Weights of a small transformer language model.
Architecture: LayerNorm before each block, learned positions, biases, tied embeddings, capped logits.
MLP neurons of a small language model. Each row is named by its layer, matrix (up: input weights) and neuron, and shows model dimensions 565-692. Each number is 500 + 25 x the weight over its row's rms, rounded and kept within 0 to 999. Numbers have three digits each.
A block is one neuron, or neurons of one layer that tend to fire together. After each block is what it responds to, as a language model described it from the Wikipedia text at the highest values.

L5.up79:461533512515508501468576485544458487497507500497510521511521493457498491538441460551477476536498521519481520519540471546512480463489524485502467528533517556549512537484482464492500495488486489475506510511502496501516477551474523478510505468524473508455496516489513490510515455489484460505489491523496515558505504499465514493530523432498530488498480460423552526504484489514516526488517
L5.up115:526513504489532523515518465515451461500504519490467512452470474501516484526545545461509542535476499516527484508519522507469510508518495471508560523495522489509541474521532520538513493506515499516496542513538519465492473505486516486501479493525516506492498484497486522461503520500488500560515479489547493528474445511506535499495491524485528466529472494554527460479514505495472489489485
L5.up443:511508492486480503517519506541468461475563530506526504467520514475494496538470488489521537504462525516495534496532504472498482486495475515469500513486497536440481465529526468528549497505467518515525518495489483443498478480534539528485510550473503483554517450489525533505464519523514498463470497530486524561506468552515493512482536516436510462500472526468502475477526484458536558524543
L5.up563:505476537537482549495572530478515477529484487494500441503523543486497518556480535552503529528488496504521479477464498545527462515535509530472506518502500493569490489520467508546471512514505506516487469499505512487492472514538511529534477520494505536526511533532483529547457489510505484510462503527468514511509468527501502499499520536522581535481495539491499531426517529481511495545509
L5.up1210:490489496484534524465518463540524496531505495508478496477450496469525494530426508472465539502490464528535520518547535476495527481496524479513514503497485475510495482498467458476506469484505494505487457533546555496508466516484496505518488503515462468523483500497568476464475546529496521461464521501496424547456513517529505482443533485501513479526449530510487472483505491491456494531476
L5.up1721:452493535498501504502541519506480501502480533528531517499542476469506487535525508464474533539487505531483534467498509543527507495488498507484497463499494518516531494483486468504516491489569482480503490533503520493482438503488531513516493526474560556514523491519481510462480507500483503511479498486442501527523499515494540512487525534527474498517465459500539505460473574474498467482511
L5.up2031:517504496508497513489482517512519540526535459524494539488497479477489516501540494480538524479499492517499537470523509508546532460528506433510498505550510477455571541511473505501479504490474481510458498487499471489495505531480499509522482530465521480515470473500516524504486566467482497489483529524485453490460516547532517537514474550520516490478525507512540472485521487502490546512488
L5.up2578:499504510504490537488526528462508475490522496547491438529481494449543509527510499525509498484487481469540515445504551481534500505490528474463485478487484509493544472527501486502496485472457455553477514487518531490494479505479501510509485561480526467506474484545549525521513539502488546545522467528466518516463487476510526497465489521529478490522473507488547497501524498511467490507517
Responds to: Word pieces mid-way through names or phrases already seen earlier in the text, often in tables, e.g. Ou-att-ara, Jumb-o, El-ko.

L5.up335:511493460510496490504447478479534483471460544507481484523523516486505513486493538476493504510488526493494533541506517500547524489547513517475474517510476503497504515500476497554549510456477451485516442468523484501487552507483502490470507506498470472524494472505489531459495513505505470519423521517448485465496491486467505508447481536504513513489513515511515472495483504528510472531509
L5.up419:492525484483510537511503519454531505461513480532480500530518496516495495441481477451489511486465499528484522545495519496507530460532501496502493496456511525490518514459514508463506531517484501514536473511452480487485479478522552488492510484536505465496491495504503516461505481476453460509471461501458496512510511498477502467492496537473477463457512484487521516551488530533505509470486
L5.up902:492481510503528486493500479563545521473503506560504474500449470480503526498499487474495520510483472503487528506487501512503560523520516523528509471488502443456507516495493497481517497484472560505508457506512521484511494494481509529512533534526458488491471532531539505503502509509530515482509521482493490497520505523498483536503486500514519521537528496468514479465471517539477469495534
L5.up1085:482524509525495467493558525481521482469539501514464519505535504491482534494537510464504528502492509569443495488535475434497518520523476468462504493502506473435512492509457507504506478491472515503495503516488518466513482488533522523512489557525498486498509526499482469526520535490503516518467483492483471484520429468484476536479552494524491512476480505469501506495518507572533470508520
L5.up1216:518543468520498462529534511497496460508494500517511521481449483496530493534496445538505489490497462463495530567477473502485506485480551539489518449515488511454506489459497487514510525501503504502489524475499495481481465488505529563476505488543487497460501489525510462502501472513519514493531471464454464525502470476514504488481487499503484497512491492463480528518475492510432501483480
L5.up1457:512537514487501502509563475486488492438498468472516520548485476538491541522472485501483485502478505502511441513466509484489501501516468507473506477519479535529555482452482519499585486486451483459488470520520534494495497500528534523506464508484499512484511475519480482518522515457512464475534510508511475478527499488536510512536518562475524481544505516475507551486498519491507538496492
L5.up1496:532531491510493499475492507494494486532506533473521470515574509530542493506490511527495469546485532502486499487491522503483535480475502508482483466512498491515463519509495494460494530487483471530494520462491526544520463555526479527499470521537492507479505479511478500498481519542531473444511510470508523472481512507508551470462499519512547474505486549464514478522473498521512481472514
L5.up1885:502480517482481493473481491474492500516491514482519516533535484511501491518515538505506519476503477517489482504473511540480538497477518533482479482497495508458482492479489475457497487509504485511482521569542482464488440470504562486499440529502500493493498527528521487469523518501554509501539528515517504521470471473489494463500486517515474469483553533527484523475474476524509482498493
Responds to: Pipe separators in wiki tables right after a raw number and before its percentage, mostly election result rows (votes, majority, informal votes), with weaker scattered hits on words in prose.

L6.up2686:525432485521491506524519525482520489515528495548505524511490503504465503531458496482484529509510484488505551488544529503511488524507469529544495527516540490475517538518543491478478467470487519509515467522509533515471472504521494505529474457495525560551521497478489486485519513507475487512505516500553545517469505509493496473518534516465493489485499480484523484475531502517492564527482
Responds to: Inner subword pieces of proper names already seen earlier in the text, often foreign names in tables or lists, e.g. Q-ar-abağ, Lord Ah-riman, Port-ad-own.

L2.up464:469478492516534511502495489476492462501481488465496521508518489492537474471519510526505511532549518515475456468456475485505505488479497455485521503513500499507479477509516515556486492473497493477485521516501514512526500498493498501511479515493465516520470523525457440526445483478452476487514511516498500527485482522501507542514560490470502524496547473468482498538510516505538475503486
L2.up465:487485464557533478492512487470529495520481561495529524500495522509507513502509510503496491509511462505488442518509499469494486499513502501503510518525495502471457499520513495486481499527486529521481501486516444477535465502473514517500457478509493514507495546465558497488530490502495481505475534525500491551548480526530501488515493461528470463474515475472478479500492563480433478575493
L2.up567:487482475496496514475513498572569511501524520505488501492524510477517482489551509482479487483481467504430499526459496497473527495523472531487531513481501453562488492459525462496493502479530484478482521510510466500519479482467514531501487544521536473511536502491546459464491494519455493498487476508507459491541513499501459463504498485517489519489478491530492482521546479462458495516492
L2.up1059:517501457524516563470513470513517513468480466451517443488519499462512519513505513490480513506473513534521482463520500506499528488485516486506491519518513507488499520475504507461510487512508472470541483535536489464517500516479506467521492502544552471494533467482584488463486508479500493538542524566447516499508502521477515500466484542465437501500487477518476478477468514453498487486520
L2.up1524:483432530502472506493508524428505520452515495536504491528485501500486526512467517489488508509520488481492505539479502529473498482579473504496479495509504470525540492473509545502499487471519482509478475500522488494528501521505518464481509530513461484552491506478519480486505511515488464511505513481478529499494512460474503474480473503527523506471504482527522494517511542518473530482519
L2.up1652:490489486517516527490520467508464482497458513506543529496506491458459489496506524551477499456515431506477499501489485505495500501479514498490524473531475435514492518491475500501503475512485511464526486494466496455502503527457491456493493508542554468501467494534557544487503495549501470496481527542460528531513473502509476492500491473493451475490526494486494521508524471455483465456445
L2.up1658:503514532529485481517539470510552521511519524484501544507501501473542484507527545508511481487513493482458466499472477519493454522504476508514461499496512507496514481506496468515508496503505523486510496490495461502474495557467536525522481501496515489551466514502464520475483502524454520501456513521542484533504441500504510477467500496508488521491504490495503505530528474523529517444498
L2.up2049:474493459498532483496487520518515525493470525481462481493538502447500536534507481471535525566529497495516517506483488512484503492501520499496509504491531480509467454530521524493497470499472494503523495490522474497506537505488472473522477482483516511434536451496502515512542493523450533518502499506516563538515515485480506490559548523477513492477518537473438469450543489493450524531514
Responds to: Continuation word pieces inside multi-token proper names, mostly surnames and places (Sand-oval, Hol-sey, Schul-z); also nouns right after "the" (plane, island, group).